Weights of a small GPT-style language model, trained from scratch on English Wikipedia: width 256, 8.18M parameters.
MLP neurons of a small language model. Each row is named by its layer, matrix (up: input weights) and neuron, and shows model dimensions 64-191. Each number is 128 + 24 x the weight over its row's rms, rounded and kept within 0 to 255.
After each neuron's rows, "fires on" lists the tokens most often at its 100 highest values on Wikipedia text that the model never trained on.

L2.up673 [138 163  90 132 117 181 147 126 101 124  84 120 143 122 160 105 124 124 155  72  77 125 150 116 157 152 101 145 151 129 159 143 152 108 137 156 118  88  96 171 121 110  87  99 137 153 122 108 133 108 133 137  99  92 103 142 122 115 116 121 109  89 153  99 126 136 133 143 167 107 158 116 145 140 100 133 122 127 117 113  92  92 144 134 135 135 123 102 138 115 101 122 122 113 134 143 133 114 122 109 176  92 110 109 108 119  98 150 132 104 138 126 138 156 129 144 151 105 163 124 152 161 124  98 158  77 159 157]
fires on: ";", " |", " Party", "um"

L2.up846 [142 121 132 175 117 102 135 133 127  97 133 173 130 122 167 168 129  95 157  99 136 130 154 127 164 130 134 117 147 138 137 102 143 126 137 163 127 146 132 150 155 161 152 132 118 114 137 101 117 108  80 122 180 153  97 132 138 111 135  97 127 161 162 110 135 101  86 108 120 136 118 139  91 133 137 157 133 124 159 112 144  94 132 157 100 130 110 123 111 129 129 101 128 165 143 128 113 136 151 116  95 128  99 156 169 119 138 155 131  95  91 159 151 166 132 121 104 122 117 102 112 130 163  77 108 125 129 160]
fires on: ")", "\"", "]"

L2.up501 [181  97 119 114 142 152 114 125 135  97 125 142 154 118 137 174 120  74 137 138  88 123 116 158 130 139 123 136 149 149 133 145 123 133 150 184 126 162 121 115 125 145 159  98 124 113 141 104 113 104 101 126 116 115  60 128 167 114 108 116 129 156 145  86 119 120 127 111 109 111 153 176 117 111 131 125 122 145 142 127 125 133  99 142 147 108 124 104 137 145 131 119 123 143 119 119  98 121 146 119 129 149 159 124 114 111 124 213 166  79 125 125 156 102 140 147 128 130 160 150 144 111 137  90 128 117 146 152]
fires on: " also", "\"", " desc"

L2.up911 [116 160 160 106 130  95 114 155 137 130 133 108 162 116 148 134 181 132  83 175  81 115 168  81 118 113 114  89 105 118 162 106 120 159 118 144 109 141 142 130  95 149 125 118 135 107 106 134 111 148 144 145 101 144  99 122 119 139  83 176  86 106 142 105  93 135 161 130 139 111 107 116 119 149 169 140 155 108 115 139 139 165 119 146 185 120 123  98 127 134 103 112  94 182 129  70 109  93 125 155 123 118 117 141 170 140 164 123 143 155 163 114 155 181 162  99 121 100 162 136 117 158  98 112  94 115 105 117]
fires on: "ain", "ained", "oin"

L4.up413 [131 103 155 159 138 143 119 119  87 128 108 126 102 138 133 150 118 145 130 107 134 135 138 139 114 151 117 136 162 130 196 139 154 140 125 165 134 143 116 110 131 132 132 129 155 102 140 114 134 123 136 165 148 130  91 114 150 145 145 158 157 161 126 148 141 134 123 112 122  98 144 122 178  89  87 136 112 158 129 177 134 132 153 121  97 123 145 106 125  90  91 134 137 154 141 128 100 128 147 140 146 191 133 119  88 116 171 145  87  89  87  87 115 151 141 121 118  77 140 184 150  79 145 100 136  74 124  94]
fires on: "'", " f", "if", " |", "’", " of"

L4.up540 [112 130 153 101 139 116 103 129 146 107 134 131 104  95  87 108 133 110 143 149 137 118 143 118 128 154  90 115 117 144 168 114 152 168 122 124 126 152 143  91 174 147 101 120 122 116 109 119 127 109  83 114 114 147 130 144 120 125  96 154 131 116 141 154 104 154 135 138  56 136 166 106 158 164 122 131 141 143 119 138 138 101 162 106 137 120 157 165 122 130 129 104 162 135 110 144 150 193 105 141 144  95 122 130 146 125 132 165 114 154 118 148  91 110 140 130 113 139 143 130 107 152 114 149 108 123 128  72]
fires on: " of", " and", " •", ":", " same", " $"

L4.up794 [ 97 133 125 111 152 123  85 108 152 137  98 162 106 138 186 142 139 115 122 137 142 141 114 152 146 104 146 117 174 137 122 180 120 113 107 107  99 142  87 146 102 126 110 135 107 119 140 125 137  70 139 165 156 130 144 134 101 139  75 156 124 143 139 145 125 138 132 130 121 141 148 156 143 144 117 147 125 134 117 115 127 139  89  93 125 148 102 125 155  92  94 123 145 106  80  86 144 109 157 155  91 143 128 110  95 120 162 139 100 105 119 127 120  87 124 154 133  77 150 164 148  82 115 114 115 144 117  80]
fires on: " de", " De", " la", " comm", " La", "a"

L4.up956 [156 134 173 137 133 132 119 131 137  92 116 127  76 153  57  78 101 176 163 140 112 133 113 142 196 163 145 123 121 158 149 120 162 106 118 113 115 123 114 126 115 140 135 142 107  91 167 143 120 146 136 113 118 143 124 114 198 134 115 137 153 144 137 149 155 115 138 148 108 122 122 122  92  82  96 127 136 111 113 126 119 170 105 148 107 109 130 125  88 137 182 145 125  69 105 117  83 133  81 115 141 117 130 124 145 129 141 131 117 131 180 147 116 134 121 124  93 146 133 129  92 130 130 151 157 140 119 147]
fires on: " two", " three", "ents", "amily", "ven"

L4.up113 [105 137 131  96 129 121 110 172 136  89 104 123 129 131 104 130 115 163 139 143 141 152 150 139 113 126 111 124 165 144 121 117 167 161 147 107  85 111 133 129 112 109 170 148 160 129 124 103 153 132 104  98 127  93 129  82 102 143 134 103 126 106 129  70 140  91 145 120 107 130 124 163 100 146 147  89 132 136 156 192 135 104 138  80 131 107 175 171 132 113 128 128 153 134  91 123 131 128 111 112 148 106 126  84 128 111 114 123 143 125 140  80 109 105 132  82 132  90 166 103 171 145 124  84 157  83 141  73]
fires on: " f", " re", " w"

L2.up574 [171 152 129 112 106 119 166 115 102 119 158 113 115 159 124 125 113 112 150 119 127  94 122 133 120 118 162 116 103 107 107 162 111 116 151  94 186  76 113 108 148 162 149 122 151 137  86 150 129 103 137 138 111 143  99 122 155 144 129 105 149 155 132 108 128 128 150 110 127 106 157 104 114 138  69  86 128 164 151  97 128 154 124 153 139 121 107  73  93  92 140  94 145 170 115 111 118 125 128 111 137 118 116 118 123 105 160 130 134  81 129 104 118 134 154 139 141 112 135 169 130 119 114 129 144 129  99 155]
fires on: " $", "‘", "_", " '", "£", " Mo"

L4.up351 [169 139 166 104 127 129 114 129 119 129 147 121 152  82 153 147 172 113 146  83 156 104 108  99 122 109 116  78 155  95  74 107 111 145 138 132 137 123 131 121  98 132 141 163 145 116 134 114 146 114 146  98 158 136  94 121  80 143 116 181 114 115  83 109 133 157 140 163 145 137  90 116 143 131  99 128 147 156 153 124 107 135 136 141 132 128 140 104 157 126 106 107 108 181 135 164 131  87 114  99 102 139 134  92 121 167 170  96 141 135 135 122 115 108 121 124 112 127 122 146 170 150 113 159 127  84  82  91]
fires on: "eb", " Ang", "idd", " South", "et", "ain"

L4.up47 [155 154 129 110 189 132 112 150 133  78  98 116 117 116 131 139 118 118 143 133 155 140 111 137 172 143 132 126 119 154  97 106 159 128 119  65 137 131 159 146 124 103 104 122 132 100 119 112 156 120 132 157 149 146 101 132 118 121  85 141 131 150 116 133 125 144 143  96  99  99 111 170 102 122 142 137 142  96 122 169 133 127  86 122 133 121 132 134 190 122 153 118 121 106 102 122 124 138 100 121 110 138  90 139 145 125 137 135 139 108  96 139 161 122 145 153 157  86 129 155 118 114 110 139 155 156 189  94]
fires on: " De", " de", "au", " Mar", "te"

L2.up761 [124 153 132 133 141 143  58 128 118  97 152 128 113 147 160 101  87 115 103 117 133 176 103 151 173  99 115 134 104 147 145 118 121 127  92 120  84 173  87 138 157 130 142  98 145 125 147 164 125 121  96  98 103 131  84  90 165 133 159 136 151 132  88 148 135 132 117 135  81  65 161 129 157  89  73 141 111 100 160 121 151 141 160 123 128 127  99 120 114 128 119  91 142 138 142 107 145 117 102 114  83 181 121 111 101 167 148 142 106 131 125 153 144 144 134 160 125 120 106 149 148 120 160 140 128 161 131 131]
fires on: " new", "'", " En", " its", "’"

L2.up427 [ 97 135 178 107  88 129 122 122 132  85 149 109 117 155  97  88 106 146 165 164 190 111 106 121 142 140 133 109 144 137 167 121 156 109 117 104 172 114 126  90 115  93 167 145  86 122 118 114 124 153 122 131 118 161  88 119 125 122 141 137  96 142 129 122 158 173 129 140 110 140  92 104 140 119 127 129 176 121 135 144 136 157  85 133  87 129 106 181  78 158 154 119 159 160 136 128 130 103  77  98 148 105 110 130 157 125 118 157 136  90 165 159 108  98 162 137 129 151 162 131 136 169 120 129 114 144 116 110]
fires on: "ix", " four", " three", " two", "ven"

L4.up162 [146 126 116  93 109 150 128 149 125 119 161 135 141  86 146 147 134 154 111 142 141 131  89 153 115 148 142  84 148 119 139 161 145 107  93 100 187 159 132 177 130 138 129 201 134 126  91 116 122 126 121 156 128 121 156 118 105  65 103  94  94 172 110 143 109 137 108 154 100 157 109 114 119 138  78 159 133 104 103 152 129 117  81 206 107 158 126 101  99 128 157 135 124 147  80 103 154 113 140 149 123 145  98 126 107 128 132 137 128 102  63 143 158 171 120 156 148 124 157 122 126 116 119 169 174 140 102 107]
fires on: " D", " L", " l", " Bl", " dep", " Cl"

L4.up61 [102 119  96 122 134  90 164 131 162 104 156 123 131  97 115 149 157 117 165 124 128 105 144 131 187 151 105 157 144 121 138 155 145 111  98 123 144 146 150 128 164 123 164 137 170 109 145 149 108 138 107 116  77 129 120 124 146 169 126 112 152 127  97 122  89 138 126 138 116 136 116 115 149 127 176 112 142 136 144 190 136  85 147 113 112 157 131 152  96 136  84 147 125 174 151 129  99 141 133 134 101 134 144 144 120 120 175 168 147 150 170 136 114 115 141 137 122 129 126 117 123 120 142 130 133 155 128 106]
fires on: "ical", "ural", "ive", " of", " and", "ican"

L2.up505 [125  99 158  86 156 149 121  50 125 143 126  87 149  99 130 154 150  99 130 124 121 154 127 146  98 123 125 113 112  87  99 121  88 163 108 154 162 162 117 165 138 135 119 157 117 156  96 125 160 119 107 128 123 112 115 129 136 113 137  80  92  82 104 143 135 129 150 102 136 159 104 118 144 138 133 178 154 160 135  96 116 123 119 163 114  89 101 114 149 167 154 138 129 121 123 146 141 112 130 141 101 120 154 162 143 150 135 122 148 104  86 125 149 130 119  74 137 146 130 129  99 135 142 131 140 144 128 128]
fires on: " he", "our", "A", " return"

L2.up916 [138 151 136  98 174 147 115 137 160 125 103 149 164 146 134 150 143 107 142 132 109 138 130 116 173 117 128 116 129 121 141 105 113 149 134 151 133 104 109  77 114 114 135 141 131 139 131 110 129 120 108  77 119  87 117 130 185 100  93 106 140 144 100 105 114 107 153 125 144 143 137 136 130 135  91 140 144 132 144 144  78 122 135 129 140 140  95 130 202 102 116 117 114 118 161 161 101  92 144  90 139 154  98  73 126  74 146 158 154 126 148 116 142 116 149 102 104 108 159 142 121 134 158 138 131 107 127 146]
fires on: " W", "w", " w"

L2.up453 [206 136 107 126 126  89 131 124 128 135 155  92  97 129 151 147 160  54 169 141 131 152 139  89 132  81 140 193  95 120 127 137 158 129 116 133 119 115 138  79 107 122 146 167 156 105 147 109 136 113 120 116 159 154  90  92 120 140 130 129 137 131 136 111  99 105 159 123  96 136 139 126 121 127 142 159 127 134 124 140 152 128  89 117 131 119 182 177 114 145 109 160 127 118  80 157 112 150 120 130 139 132 120 104  79 179 139 120 119 130 159 154  96 158 110  94 116 147 160 129 145 156 126  94 191 142 116 117]
fires on: "ild", "arri", " child", "ograp", "cc", " includ"

L2.up383 [113 146 123 133 156 128  79 143 128 111 180 112 114 154 115 123 133 144 129 100 120 161 118  72 127 143 123 113 154 113 157 118 126 162 156 130 139 101  89 124 109 132 133 149  99 133 142 123 102 133  74  87 139 135 136  65 163 134 107 114 138 145 124 108 125 113 112  95 125 117 143 164 111 144 140 124 117 161 105 162  78 121 155 115 143 104 149 126 166 126 168 109 111 106  87 189 111 132 166  90 110 137 165 149 103 142 117 142 153 140 110 121  71 118  29 142 159 109 100 111 113 162 140 123 105 145 151 144]
fires on: " w", " part", "W", " Part"

L4.up250 [132 148 162 112 116 100  91 146 150 145 135 139 137 126 112 111 115 103 136 131 127 157 133 134 169 123 116 144 152 118 104 144 163 173 148 134 128 125 125 116 101 113 160 189 128 140 108 106 112 123  83 105 125 120 145 154 138 165 107 140 118 157 135 111 110 153 162  86 122 105 123 160 123 120 102 133 122 143 119 161  65 145  93  64 110 129 152 139 149 150 122 125 103 124 104 115 121 135  94 141 131  89 114 109 115 124 138 102 148 121 152 126  99 131  98  81 121 116 135 142 101 128 169 156 136 120 161 141]
fires on: " w", " W"

L2.up804 [143 103 102  81 123 128 169 151 145 122 151  66  89 168  90 101 163 128 131  95 126 118 138  96 143 121 135 170 156 117  88 158 139 146 159  95  97 150 120 127 132 153 148 153 119  90 145 101 147 111 148 106  79  94 129 124 144  89  92 100 154 104 145 113 130 117  89 110 111 136 115 104  78 136 117 138 127  88 134 145 110  87 144  99 113 129  93 132 164 133 123 171 131 146 134  90 111 137 160 161 150 191 127  98  94 110  94 111 155 136 141 134  92 100 128 147 111 132 138 147 134 117 131  66 137 122 104 149]
fires on: "ear", "reat", "est", " Total", " start", " St"